config.yaml
n_layer: 22
d_model: 192
n_head: 3
n_kv_head: 3
head_dim: 64
d_mlp: 512
vocab_size: 512
activation: "reglu"
norm: "rmsnorm"
norm_place: "pre"
norm_eps: 1e-05
positions: "rope"
rope_base: 100000.0
rope_fraction: 1.0
qk_norm: false
attn_scale: 0.125
bias: "none"
tie_embeddings: false
parallel_block: false
init: "trunc"
init_std_qkv: 0.057
init_std_o: 0.00859
init_std_up: 0.057
init_std_down: 0.00526
optimizer: "muon_variant"
lr: 0.0059
lr_mult_qkv: 0.5
lr_mult_o: 4.0
lr_mult_down: 0.7
beta1: 0.95
lr_head: 0.00329
grad_clip: 1.0
warmup_steps: 200
schedule: "wsd"
decay_fraction: 0.727
decay_shape: "linear"
final_lr_fraction: 0.02
batch_tokens: [16384, 32768]
seq_len: 1024
doc_mask: false
train_tokens: 536900000
steps: 21956
dataset: "wikipedia_en"
MLP neurons of a small language model. Each row is named by its layer, matrix (gate and up: input weights) and neuron, and shows model dimensions 64-159. Each number is 128 + 32 x the weight over its row's rms, rounded and kept within 0 to 255. A neuron's up and down rows have the sign that makes its largest values positive.
Before each neuron's rows, "fires after" lists the tokens most often just before its 100 highest values on Wikipedia text that the model never trained on.

fires after: "p", " f", " s", " w", " ex"
L10.gate60 [181 178 119 148 142 123 159 125 161  84 138 110  97  88 114 120 103 132 168 119  88 145 178 102 167 159 151 151 130 139 116  91 109 110 158 134 135 118 133  95 108 140 116 131 147 132 200  99 115 160 127  97 124  91 185 156 104 119  60 192 132 139 170  67 107 165 102  92 119 102 122 177 130 132 153  74 131  97 152 146  80 156 161 129  42 135 129 110 166 154 157 156 150 138 114 100]
L10.up60 [120 152 130  94  99 130 101  89 130 109 102 125  98  83 148 155 139 113 108 160 172 153 154 169 145 147 198 163 115 108  95 113 163 136 199 199 174 174 113  93 137 139  97 133 122 196 199 110 134 132 147 157 139 110  90 145 149 161 117 164  96 165 112 135 139 133 176  92 109 108  93 131 108  79 161 125 119 114 103  99 131 120 117 109  50  94 167 197 134 126 114 126 110 170 124 167]

fires after: " D", " d", " K", " E", " N", " e"
L3.gate306 [ 73  84 129 110 129 109 119 193 140 129 206 123 142 129 101 129 138 123 131 164  78 147 117 135 113  58 110  88 124 129 105 142 136 126  97 185 124 170  82 130 184 162 156 117  97 105 136 157 110 133 123  67 122 138  61 150 152 143 155 157 115 124 123 170 133 182 122 152 112 195 111  89 139 153 115  79  92 188  85 131  68 165 184 150 147 168 183  95  99 148 172  88  83 102 145  50]
L3.up306 [116  59 173  97 103 114 112 148 127 121 196  97 130 146 123 147 119 117  73 108  57 102 111 159 174  80 156  70 124 102 105 106 129  96 106 195 142 107  78 128 128 125 183 142 135 104 119 141 116  96 107  97 121 161  82 108 156 100 100 154  75 127 109 115 171 128 128 140  95 177 128 108 120 157 152 101  57 185 105 109 142 147 180 127 157 138 163  71 117 129 166 127 102  94 156 118]

fires after: "ur", "ra", "or"
L4.gate198 [147 128 130 115 120 109  76 150 140 152 103 105 142  88 168 125 128 162 114 125 126 158 138 101 111  85 121 138 134 133 152 145  89 114  99 180 149  70  81 177 108 130  68 151 140 145 124 140 142 150 131 170  87 169  71 132 102 153  95 130 164  95 149 139 139  76 162 159 104 113 109 175 116 109 173 105  67 157 169 180 177 127 151 162  85 110 101 131 150 147 113 146 185 131 119  54]
L4.up198 [144 144 128  62 173 120 143 135 141 184 107 124 130 137 161  90 195 168 111  71 166 115 119  75  81  74  77 149 184 136 105 128 145 164  82 107 150 137 107 124 137 141 154 179 137 141 119 128  82 101 162 178 119 135  81 132 129 196 115 132  73  86 141 115 102  86 124 232  79 135  90 122 149 132 139 110  96 138 121 167 105  97 147 162  70 177 102 123 125 151  87 163 149 120 164 114]

fires after: "\n", "."
L5.gate124 [124 153 106 147  91 134  80 166 170 197 136 118 134 130 103 100 145 124 136 145 138 148 159 126 140 168 149  46  69  81 146 134 124 111 220 121 165 112  90 131  93  88 125 106 118 100 103 141 183 122  74 165  96 141 172 108 116 149 100 105 159 115 126 174 112 131  79 125 163 140 152 135 149 192 135 154 103  96 154 115 117 118 187 138  91 120 119 114 130 133 127 103 141 160 107 135]
L5.up124 [ 58 148 136 190 114 131 112 173 161 167 129 122 126 115 112 131 100 140 168 144 166 137 186 133 198 145  99  74  93  60 118 126  71 127 175 169 118 124  95  91  94 106 127 117 146  86 125 172 151 149  91 181 162 149 175  86 115  97  77 160  68 137 145 135 112 144  52 142 163 155 154 175 142 128 179  94 165 130 110 105 109 132 157  78  83 120 104  68 151 163 133  71 197 156 116  97]

fires after: " E", " I", " O", " e"
L2.gate392 [124  57 133 115 114 188 112 133 118 157 147 145 157 142 173 177  96 129 190 121  71 189 104  91 142  52 115  59 145 127  76 188 101 123 152 145 153 166  72  77 146 158 201 124  84  88 126 119  95 108  70  78 107 180 143 157 159 171 190  93 121 123 130 153 181 111 117 110  87 136 177 109 106 117 126  81 127 149 140 167 102  93 125  60 163  68 123 115  84 141 118  84 111 120 118 123]
L2.up392 [159  47 154 156 120 185 200 157  91 160 115 105 160 114 162 200 138  96 161 114 101 164 153  62 156  84 125  76 142  97 100 160 144  68 156 198 153 114 105  86 137 153 188 146 159 117 115 106 106  95 137  78 144 160 102 161 157 181 150 133 145  74 169 123 150  81 134 126 100 191 158 103 130 101 110 141 116 152 181 104 128 155 153  69 184  99  91 108 113 142 105 103  83 149 122  92]

fires after: " H", "r", "ow", " W", "v", "w"
L9.gate474 [139  92 142 133  82 135 155 101 130 124 133 130  90  98 134  59 111 132 189 126 163 118  99 140 148 114 170 114 170  78  77  71 165  50 139 124 140  94 147 175  89 171 142 184 109 100 185 141 110 146 144  82 144  53 111 159  81  87 143 118 144 139 115  97 132  86  92  99  77  79 164 217 114 120 141 113 121  81 146  92  98 164 110 137 151 114 100 140 116 103 164 146 132 127 156 155]
L9.up474 [ 85 184 136 112 184  90  68 107 126 130 126  86 121  93 136 119 147 110 121 120 128 125 209 139  72 122  86 152 144 136 109 126  70 115  82 154 123 108 131 138 149 151 172 137  96 113 102  98 211 101 134 155 144 139  46 109 121 143 165 128 203 144 143 159 165 117 158  89 139 163 136  83 149 143 169 144 188 135 105 100 115 176 167 120  72 128 125 142 143  90 124 142 147 175 100 127]

fires after: " s", "os", " c", " b", "ak", "m"
L12.gate5 [156  90 200 156  79 146 149 123 121 121 142  93 192 206 147 113 155 125 146 105  75 140 117 144 193 108 139 160 143 101 153 131 164  78 176 141 123 103 154 122  78 156 189  98 115 107 132 120 215 113  97 159 176 135 124 101 124 114  66 166 161 115 116 165 134 120 151  90 117 126 194  70 137 130  84 148 111 101 148 107  81 167 111 131 140 118 116 115 111 122 152 101 225 121 176 104]
L12.up5 [ 94 140  91 115 148  86 125 125 179  89  89 164 128 121 142 128  73 120 157 123 172 125 166 180 150 195 114 142  85 102 136 101 206 147 146 134 139 148 159 141 148 159 137  93 190 152 124 159 105 109 137 144 111 151  85  81 144 163 108 150 114 155  95 131 104 111 145 114 111 116 120  99 158 138 119 142 118 109 137 109 146 152 161  79 104 104 127 133 124 110 172  99 125 155 175 121]

fires after: " p", " M", " m", " v", " P"
L9.gate271 [170  76 150  83 175 135 115 111 143 178 108 140  82  94 169 120  67 146 170 161  89 138 153 163 139 114 156 118 132 182 153 148 105  68 173  72 147 121 144  84 112 114  77  54 146 106 134 139 189 132  85 128 100 150 100 128 147 144  70 127 158  86 141 108 165 169  97 113  92 106 137 116 114 122 157 139 136 105 132 119 101 119 156  81 123  74 115  87 135 175 191 132  90 172 140 159]
L9.up271 [154 133 172 109  75 122 170 118 113 110 137 167  83  92 153  79 149 121 122 113  52 123 161 124 150 152 137 122 148 167 109  98 123 101 102 158  80 123 107 130 154 106  82 120  65  99 165 153 191 117 119  89 141 124  98 199 149 141 176 137 132 146 149 113 152 111  93 118 154 116  46  11 148 125 148 145 185 106  90 207  99 131 240 156 172  92 109  79  99 136 119 115 100 123 154 131]

fires after: " D", " L", " |", "|"
L3.gate104 [157 110 139  59 150 167 132 151 100 150 137 154 118 127 130 162 137 103 115 145 181 112 127  88 145 116  88 140 150 115  73 132 177 133  95 149 220 132 150 148 161 158 122 173 186 113 153 148 197  84  99  75 136 144 114 146 137  90  64  92 188  95 109 134 149  99 110 145 111 118 133 120 193 103 165 133  80 120 146  95 108 107 110 158 123  90 161 113 189 153 180 116 107 135 133  93]
L3.up104 [153  93 142  80 140 151 140 138 107 151 122 174 123 159 133 163 131 121 119 143 150  94 125  96 147 112 108  99 164 143  96 161 172 137 126 140 209 148 151 154 183 120 112 186 178 106 161 142 194  84 114  92 124 136 118 146 189 117  63 128 167 129 119 130 154  97 133 142  97 120 145 101 200  86 160 136  91 143 129  98  89  59 122 182  99  97 149 135 147 164 186 127 115 141 150  66]

fires after: "or", "ra", "n", " D"
L3.gate201 [141 104 158  99 163 137 143  89  93 140 179 196 172 105 135 105 118 165 126 126 132 150 128 125 109 163 132 161 152 141 147 144 111  45 110 115 165 147 112  95 110 122  83 127 171 177 126 216 133 105 118 115 108 158  76  71  78 138 114   8 109  94  99 169 138 100 150  98 171 130 123 163  90 122 194 128 163 126 166 132 155 149 142 159 120 114 158 150 100 170 130 105 110 149 141  52]
L3.up201 [149 130 183 103 130 120 184 114 105 177 187 208 139 107 141  99 136 168 150 164 164 137 123 101  89 146 131 168 137 164 139 122 146 102 110  99 135 127 124 100 122 137 136 124 152 195 145 181 116 115  94 104 114 129  32  75 124 183  84  44  49  96 118 121  94 115 139 177 145 135 109 146 135 151 131  97 181 106 137 134 173 147 128 213 139 148 155 116  88 190 102 116  94 140 146  74]

fires after: "ur", "ou", "ber", "ir", "ic"
L2.gate390 [149 148 126 178  90  88 108 150  89 159  95  68 158  81 113 140 103 153  73  98 113 113 156 150  77 101  99 141 127 129 123 123  91 192 132 175  90 123  95 175 117 132  81 125 116 153  72 126 121 190 188 129  96 127 128 130 129 140  83 153 193  94 130 101 127  89 140 144 102 149  96  94 140 112 144 135 100 136 151 130 150 134 122  85  68 116  89 117 110 103 132 101 175 125 129 145]
L2.up390 [150 118 131 170 130 115 133 119 106 178  86  83 142 107 127 132 119 152  69  95  93 138 143 165  65  89 101 128 112 141 148  97  75 185  88 147  86 121 119 176 101 144  77 119  72 138  72 110 116 167 194 127 106 132 111 130 118 124  83 134 126  97 100 133 134  80 158 131 115 143  93 108 132 143 169 148 101 128 123 143 140 140 152 106  36 110 105 111 128 109 102 115 159 107  97 148]

fires after: "u", "il", "al", "ur", "s"
L2.gate404 [149 137 128  85  95  96 108 164 129 140 117  66 134  70 136 166 173 144 102 103 149 126 154 139 105 101  94 160 115 137 157  95 107 122 102 177 136 125  95 118 124  70  66 135 132 111  59 159 127 170 109  84  96 123 105 144 108 155 128 183 175 125  71 100 130 148 153 147 128  77 127 131 139 108 149 152 100 127  90 162 114  73 108 131  79 130  90 149 105 153  64 148 147 167 117  80]
L2.up404 [143 144  88 119 123  90  90 129 121 145  97  75 140  74 111 127 190 152 127 122 137 103 132 137 136 101  93 145  77 128 155 127  69 187 129 169 136 135 133 134 117  95  51 153 114 137  56 150 124 178 126 122 144 163  82 132 118 138 142 157 188 145  99  89 129 131 107 145 140  96 135 126 149 102 125 172 112 162 124 131 105 115 119 115  54 126 100 137 123 158  72 171 175 174 148 109]

fires after: " H", "r", " M", " f", " h"
L11.gate221 [147 148  87 158 151 185 115 133 122 166 140 122 172  77 181 131  66  92  39 142 105 133 143 137 122 116 137  76 132  66 123 125 129 102 159 164  83 134  91 120 112 131 103 186  78 165 141 119 126 121 127  63 124 100 172 166 116 120 158 128 135 113 104 119 145 124 193 115 115 154  53 147  98 167 128 141 156 109 115 103  95 108 115  99 145 143 118 118 178  61 144 159 107 159 117 226]
L11.up221 [ 88  96 129 155 160 103  94  90 170 151 136 131 115 114 118 119 127 114 123 139 113 109 111 100 116 109 103 141 161 125 137  82  87 162 161 183  90 124  88 145  91 143 147 167 110 212 108 158 157  70 161 121 116 138 145  53 110 161 117 207 165 135 146 162 134  60 134  85  66  94 127 146 138 130 158 138 189 196  99 109  58 184 149 136 101 114 118 126 146 127  81 154  91 164 146 131]

fires after: " h", " M", " N", "ou", " H", "u"
L6.gate153 [ 53 138 130 158 126 117  80 130  62  90 165 116  88 109 151 116 128 101  73 128 121 167 152 138 109 117 139 123 124 149  87 163  98 117 118 176 156  93 168 128 149 129 163 164 119 135 118 141 125 137 128 164 104 173 141  91 108 143 131  58 163 115 164 170 174 140 195  55  45 148 120 114 138 131 156 119  92  59 103 172 104  87 149 160 141 104 138 209 118 178 126 128  68  82 125 196]
L6.up153 [115  65 148  89 105 135 131 124 119  77 137 117  99 141 132  64 102 128  70  92 109 166 135 142  90 107 147  89 115 174 139 163 113 121 141 193 196  86 118 136 165 154 125 137 157 140 172 112 137  78  79 148 141 175 208  93 121 119  89 120 165 125 152 149 173 106 207 136  51  96  97 125 124 147 167 143 132  92 128 162 106 181 131 135  73  97  86 187 135 147 101 108  70 114 128 124]

fires after: " W", " F", " U", "ar", ".", "U"
L4.gate184 [130 125 203 180  84 122 165 139 164  97 188 134 113 126 121 110 122 133 107 152 139  84  91 136 123 161 178 157 141 126 113 126 115  72  87 100 113 100 143 145 178 122 155 132  95  91 137 137 133 118  81 162 155 176  93 156 137 170  65  86 122 143 105 132 133 129 138 101 146 145 173  86 166 133 152 120 105 128 131  90 135 112 118 121 101  70 144 150  65 166 106  65 171 130 124 160]
L4.up184 [149 121 228 156 129 106 133 111 130 120 185 144 142 123 123 140 116 119 119 139 112  64 121  99 104 157 168 107 168 147 108  82 110  67  75  69 139  59 140 141 147 136 157 128 124 118 146 164 113 155 120 185 164 137  96  96 140 142  78 128  96 115 101 149 183 181 162 141 120 121 144 106 146 114 164 124 111 149 118  76 152 113 134  79 142  89 137 134  93 175 106  86 200 147 117 173]

fires after: " U", "U", ".", " I", "B", " E"
L2.gate243 [158 124 176 159 101  88 134 123 196  83 201  93  94 106  92 113 108  84 111  89 120  72 124 132 142  86 169 152 100 148 127  71 118  35  52 121 133  82 131 154 151 111 173 119 140 124 122  96 131 120  98 173 173 139  99 154 131 120 128 177 151  83 138 155 105 108 136 148 125 115 136 139 143  38 135 117  97 105  88 102 119 137 111 136  87 173 122 111 126 104 121 110 161 118 118 140]
L2.up243 [141 134 183 122 127  57 140 131 153  79 187 120 122 192  92 131 123  80  98 100 132  92 137 129 111 136 142 123 148 190 182  87 115  16  98  68 156  86 150 142 153 119 114 134 132 100 107 116  76 127 131 186 150 120 164  90 128 153 126 142 135 150 155 106 118 193 103 154 103 172 195 142 110 148 137  79 144  85 111 116  77 147 151 131 132 131 141  90 173 136  77 101 174 127 165 125]

fires after: " f", " n", " ex", " Ch", " ch"
L4.gate175 [169 106 102 127 115 139 183 169 136 128 111 136 185 146 170 121 122 138 133 176 122  63 145  67 122 151 129  77 154 143 153  98 178 171 174 188 181 142 150 115  91 106 120 114 134 202 167 145 149 160 138 159 135 143 125 127 183 129  69 128 161 158 135 155  95 117 135  96 130 170  89 157 135 160 133 150  92 174 118 145 118 177 152  99  81 179 216 150 180 141  79 155 140 133 110 201]
L4.up175 [136 107  98 100 121 143 156 189 124 138 111 176 190 151 122  96 126 166 106 172 103 111 131  70 104 133 153  93 104 139 135  87 186 197 130 189 206 141 158 111 140 135  97 131 159 216 159 117 139 178 122 158 133 138 130 115 191 137  79 154 154 179 145 116  72 131 140 109 144 156  63 168 139 163 116 157 102 163 110 140 110 160 140 104 105 162 192 162 178 137  91 148 109 127 117 215]

fires after: "p", " p", "ip", "t", "v"
L10.gate93 [ 83 115 136  68 189 139 134 102  70 128 169 125 113 180 135 139 103 143 145 161 125 111 113 189 160 216 142  91 122  94  99 141  79 122  83 158 150 133 121 131 176  90 139 140 140 131 146 106 163 151  77 147 140 110 142 105 110  88  73 101 116 136 134 144 137 155 110 182 122 139 110  96 101 129 202 183 103 108 163 152 123 124 144  73 122  59 163 164 126 150 161  50 129 144 153 134]
L10.up93 [117 117 142  92  91  98 133 111  92 168 173 216 116 168 171 113 107 148 151 142 141 142 129 112 161 154 109  33  89 115  74 131 143 111 137 126 127 163  88 101 141 126 123 165 156 127 152 148 158 162  92 138 156  84 116  93 109 137  72 111 112 183 214 114 113 152 141 120  84 117  88  74 158 182 136 136 106 136 161 116 101 111 148  73 153 125  45 148  71 102 133  89  74 124  89  96]

fires after: "at", "ub", "p", "ab", "v"
L11.gate287 [163 122 133 102 150 141 117 125  67 194 176 157  75  79  83  99 122 173 135 152 138 117 201 186 154 167 140 125 179 142  98 128  98 169 102 191 148 170 115 103 100 141 101 111 125  81 167 112 154 121 191 136 159 138 149 138 175 133 126  80 139 143 115 166 105 143 153 145 116 121 126 156 135  80 151 142 142 160 179 112 177 143 174 138 104 152 143 114 160 140 168 112  98 143 120 126]
L11.up287 [136 122 179 165 102 159 165 126 120 137 121 123  95 100 123 113  29 138 106 157 176 146  89 139 152 111 149  96 177 146  91 178 119 102 178  97 181  99  89  68  95  99 123 101 173 113 115 151  91  78  93 142 201  41  77 120 203  97  90 134 114 154  81 134 161  80 145  59 115 153  95 118  94 170 145 155 134 128 142  98 108 161 131 114  98  62 115 150 118 114 158 178  62 135 106 151]

fires after: "r", "ur", "he", "os", "ar", " M"
L7.gate162 [144 106 146 138  63 138 109 185  87 135 143  98 173 151 165  71 163 145 171 115 121 126 118 144 137  92 195 164  88 103 129 154 158  89 127  62 142 144  99 147 107 115 141 121 147 175 140 108 112 153 133 102 112 139 173 108 198 156  89  78 184 104 114 162  70 140  94 118 101 152 133 118 141 177 137 100 169  90 141 107 129 181 131 125  97  69 209 132  91 146 139 121 170 119 176 101]
L7.up162 [138 130 110 114  98 155 123 128  78  90 192 131 192 168 135 112 169 169 189 111 110 108 168 148 182 122 135 196 115  89 103 111 193 123 129  43 134 122 128 155 116 100 164 127 157 143 124  67  96 145 114 148 131 129 114 117 186 181  58 104 156 112  99 151  66  86 146 126 101 145 136 111  88 145 169  95 187 116 139 180 128 159 111 141  74  76 177  91 138 174 169 192 153  94 163 112]

fires after: ".", "\n", "s."
L3.gate314 [151 152 127 167 138  78 115 118 116 126 116 116 122 157 165 124 112 131  95 120 175 106 141  67 142 165 174 110 107  67 123 128  68  63 172 155 144 123 119 155 125 100 199 132 148 112 143 130 138 111 125 175 150 141 153 120 141  41 105 103 162  70 129 112  66 152  85 138 177 114 142 140 146 136 129 136 107 112 117  96  89 154 177 133  72 112 178 109  85 113 150 131 153 169 108 127]
L3.up314 [129 166  86 133 132 131 105 104 132 101 136 130  68 163 149 119 128 144 118 128 139 102 192 126 116 219 123  50  95  98  73 120 119  83 123 138 136 127 106 165  93 137 126 121 138 107 107 164 149 101  43 153 148 117 217  76  74 102  75 153 136 107 118 149  90 138  68 120 152  92 126 133 161 129 126 157 198 108 119 102 141 111 137  90  89  99 118  76 128  86 112 139 107 147 141 130]

fires after: "t", "es", "o", "ep", "res", "ad"
L10.gate436 [158 164 107 112  99 102 156 125  92 169 146 140 185 103 160 176 124 138 103  92 134  42 142 129 139 138 196 180 157 139 157 194 106 162 117 147 115 129  88 215 118 143  96 106 127 156  74 111  96 143 157 177 180 165 129 126  64 150 129 128 171 181  99 191 109  91 128 128 123 124  50 140 143 108 146 171 109 155 149 107 138 120 105 173 149  51  59 191 125 132 154 133 129  94 167 126]
L10.up436 [185 106 105 113  72 187  74 142 124  72 134 102 147 152 113 147  92 145 127 139 202  66 110 140 168 142 133 200 140 134 115 160 145 123 126  76 182 136 149 139 146 108 114 130 138  90  56 145  77 146 149  99 137 132 114 105  61 144 104 131 148 168 141  55 173  87 136 164 152 101  97 172 134 116 132 124  98 153 120 133  84 118 134 162 160  62 103 175 144 167 122 186 168  66 166  87]

fires after: " D", " L", " Y", " H", " R", " S"
L3.gate447 [175 101 139  91 104  97 108 146 114 127 140 171 130 125 152 145 102 161 153 188 146 118 117  98 131  98 123  65 149 157 103 112 189 108 126 176 163 143 114 118 173 176 141 186 151 154 156 113 169 121  67  88 167 176 134 153 184  94 105 108 143 164 108  86 133 133  98 146  83 160  63 130 163 104 112 156 138 116 161 134 129 104 120 142 161 126 150 117 138 159 146 164 125 147 148  69]
L3.up447 [188  98 166  66  96 135 147 131  90 144 120 166 147 153 150 111 119 127 158 174 125 113 131 125 158  70 101  63 130 152  96 138 160 134  67 139 165 200 152 129 166 136 142 174 148 162 134 149 178 108  85  88 128 167 126 125 184 122 126 105 127 166 146  92 149 156 108 163  98 163  80 107 179 125 131  94 110 109 149 123 109  87 112 182 153 115 135 138 126 156 179 130  92 175 145  45]

fires after: " f", " C", " c", "h", " H", " T"
L4.gate300 [112 115 132 107 163  96 144 167 130 113 109 135 176  99 126 124 118  76 108 170  87 118  77 103 181 107  92 131 146 118 122 117  96 141 140 139  88 142 119 127 111 125 141 112 149 198  83 161 137 118 144  70  97 143 154 155  98 128 133 206 179  88 134 147 132  66 143 144 110 147 190 113 114 117 132 148 127 123 138 153  78 100 171  50  96 179 131 116 117 113 115 132  95 136 118 116]
L4.up300 [ 74 115 133 148 189  87 187 124 141  99 106 136 173 150 162 133 100  91  84 145 149 124 122 112 153 112  93 131 145 129 109 108 117 187 158 183 111 138 104 119 109 112  90  45  96 170  85 128 155 105 154 101  77 159 142 154 132 109 110 205 171 127  89 165 147 108 182 159  70 132 179  92 106 109 153 139 150 124  98 134 143 111 135  54 117 148 142 120 104 133 104  85 129 159 160 122]

fires after: " e", " E", " se"
L2.gate202 [144 147 136 121 107 108 121 180 142 145 107 111 146 126 232 150 108 109 138 137  74 150 124 100 112 108 132 136 165 125 122 154 107 112 124 216 120 155  65 125 128 123 181 133  93  39 133 139 114 195 115 111  88 139 182 141 127 142 138 127 131 155  90  95 203 104 122 119 121 165 184 129 121 144  82 160 117 140  85 161 135  84 112 122 121  96 149 104  95 110  95  61  91 161 167  60]
L2.up202 [118 128 197 167 125 114 168 175 125 162  97  79 126 125 144 183  90 107 157 121  52 120 173  87 124 111 128 138 127  62 132 121 116  85 122 214 151 112 140 124 134 128 171 159 153 122 123 110  95 119 122 128 158 121 119 128 140 133 103 112  97  86  82  86 118  82  97 123  97 199 137  99 136 127  91 177 119 132 159 102 139 103 148 106 169  97  98  82 132  77 143 104  30 176 128  73]

fires after: ".", ":", " L", " Ch", " p", " c"
L4.gate440 [ 93  92 108  58 146 156 127 112 118 103  61 121 147 150 103  90  62 153  70 164 129 111 133 145 119 127  59 106 115 160 103 175 124 115 170 149 198 144  90 127 150 146 137 124 197 154 155 121 148  92 154 126 142 107 163 104 163  84 119 161 145 151  81 142 129 165 146  89  93  89 118  62 181 146 129 141  84 116 104  84  84  74  80 131 166 138 156 130 177 152 160 156 110 109 114 138]
L4.up440 [136 142 157  53 118 155 161  99 155 106  72 120 132 149 110  80  67 141  50 159 114 105 170 113 126  67 115  90 130 205 141 157 128 169 147 137 156  96 130 133 143 120 122 136 192 115 106 212 167  70 141 128 143 109 103  95 148 114 120 120 130 196  82 119 117 148 124 105  79 106 113  37 184 155 104 122 131  75 128  80  85  85  57 153 127 125 140 128 148 161 151 169 113 156  94 119]

fires after: " U", "U", ".", "\n", " M", "d"
L2.gate213 [198 115 134 185 112 104 132 113 185 129 126 149  98  97 139 118 121 101 111 107 135 101  88 173 149  83 156 107  79  73  96 142  80  46 125 111 164 136 151 137 117  95 123 164 134 129 125  74 181  64 102 149 113 164 143 136 109 140 103 120 179 110 146 183 105 117  74 178 117 127 157 115 140  95 140 101  96 112 196 139 122 103 117 140 143 114 153 108 126 109 133  88 152 100 145 101]
L2.up213 [182 120 110 194 120 108 186 128 172  66 172 153  95  89  97 100 149  67 112 127 136  96  90 163 158  72 125 174  92 101 102 110  91  75 109 127 144 132 158 115 168 110 110 150 138 119 115  95 165  84 115 135  83 132 136 111 139 137 128 150 210 135 172 177 125 122 108 164 115 131 171 111  92  98 104 113 104 133 217 144 107 116 138 145 139  95 155  78  98 127 152  96 146  94 120 103]

fires after: " A", "ou", " a", "u", "A"
L3.gate297 [129 100 122 186 119 121 109 130 129 100 129 157  85  92 115  81 113 133 120 199  97 127 190 168 130  94 117 122 122  74  78 118  84 135 169 174  87 100 136  96 112 126 112 138 111 103  68 140  99  80 136 161 148 196 136  76 168 133  89 131 152 133 173 102  97 137 171  35 147 123  58 133  76 128 144 157  74 120 121 132 142 136 151 168 192 140  63 146  74 160 209 113 115  71 136 171]
L3.up297 [ 69 145 114  77 114 215  90 165 115  97 157 145  85 172  96 108 123 109 150 184 148 138 117 183 138  94 133  86  85 136  99  56 111 135 145 161 166 128 161  92  98 144 124 150 128 149 111 175 102 121 116 146 117 162  87  86 159 108 124 169 150  83 143 116 134 175 167 112 120 112  74 164 129 153  78 139 122 139 125  97 107 109 145 141 129  87 137 129 134 159 165 149 114  82 128 144]

fires after: " w", " W", "w", " c", " N", " s"
L4.gate109 [ 55  86 111 149  98 123  85  95 128 115 119 153 146 108 115 127 131 187 123 102 115 106 107 135 165 142  97 138 111 118 162 159 147 119 110 154 160  97 103 101 103 169 145  82 126 153  86 110 121 108 119 156 206 123 100 108 120 112 147 127 127 169  12 147 104 120 177 145 119 104 175 179 147  46 160 160 146 107 207 133 132 125  97 106  95  52 120 112 115 123 116 129 233 110 113 131]
L4.up109 [ 52 157  77 175 143 135 121 108 125 155 135 141 183 113 126 141 144 187 123 159 136 149 120 133 182 123 108 160 173  78 130 100 188 130 122 100 160  97 139 146 112 177 132 157 145 156 154  93 143 155 161 129 230 127  95 119  86 103 151 181 134 177  95 124 151 136 202 113 118 151 168  76 159 114 169 122 102 111 175 103 180 132  80 113 112 107 115 128  92 139 104 115 183 126 113 192]

fires after: " p", " T", "ur", " M", " to"
L9.gate432 [133  84 118 126 136 108 155 105  99 148 189 138 149 122 107  94 143 135 189 153 131 133 101 128  78 108 161 162 127 130  92 102 140 152 111  93 111 122 157 117 135  93  71 117 123 114 117  90 136 159 137 131 124 102 130  74 205 148  61 110 101  72 112  86 106 158 117 109  95 199 128 167 159 164 121 133 182 159  75 172 146 121 149 128  97 151 150 174  61 162 133 137 132 165 166 100]
L9.up432 [164  89 170 127 145 113 127  99 125 184 195  84 165 187 101  92 112 152 176 142 105 121 116 133  93 194 189 116 138 126 149 105 133 157 138 140 148 132 155 104 155  91  75 108 101  86 129 140 114 193  96 181 166 168  41 108 102 184 152 126 136 115 136  90 117  99  98  93 146 168 131  98  98 148 122 195 116 141  88 148  90 109 117 137 105  97 138 149 121 155 164 163 142 138 111 140]

fires after: " M", " m", " v", " l"
L9.gate293 [173 103 162 115 177 138 103  58 198 173  75 103 115 163  83 160  88  92 131 159 119 161 118 132 122 106 198 143  98 101 163 159 119 179 103 121 134  88 118  85 160 106 103  75 118 127 165 168 200 109 101 150 153 172 119 117 146 134 140 124 170 125 142 131 122 148 129 170 143 111  73  59 112 160 106  95 111  64 145 134 129 147 139  51 114  91 131 142 118 162 126 124 112 136 150 176]
L9.up293 [164 106 149 152 168 174 166 160 114 148 109  81  74 129 107 125 166 116 138 111 125 137 102 146 197 138  68 105 122 129 123  75 153 172  80  73  74  77 130 141  97 101 125  99  90 133 125 119 103 136 146 131 202 138 112 141 176 145 128  67 126 141  60 105 105 111  45 144 158 126 124 108 136 158 196 148 131  71 143 121  96 123 163 133 118 108 128 162 105 103 160 122 138 134 154 162]

fires after: "g", " G", "9", "or", "6", " 202"
L11.gate229 [107  70 122  77 141  90 135 108 160 130 113 139  78 108 202 112 141 198 133 123  67 183 115 125 123  80 121 189 142  99  82  88 119 130  99 112  98  28 115 113 108  80 163  73 102 151  87 142 140  66 127 155  58 143  59 152 164  89  87  96 163 135 146 155 158 110 163 188  87 158 138 158 133  49 160 147 101 134 124 163 148 126 144 163 111  76 108 126  99 137 154 105 105 165 129 129]
L11.up229 [151  85  87 140  99 108 108 177  70 165 155 172 116 118 195  77 122 189 107  94 146 139 138 116  95  54 140 111 138 174  91 151  75 140  94 151 162  95 103 128 130 120 125  91 132 170  79 128 142  97 129 161  77 160 131 163 141  45 135 139 209 106 147 161 202  92 143 192  85 130 160 155 100  82  97 137 132 152 122 154  96 141 151 138 117 111 137  98  75 137 117 116  96  84 133 109]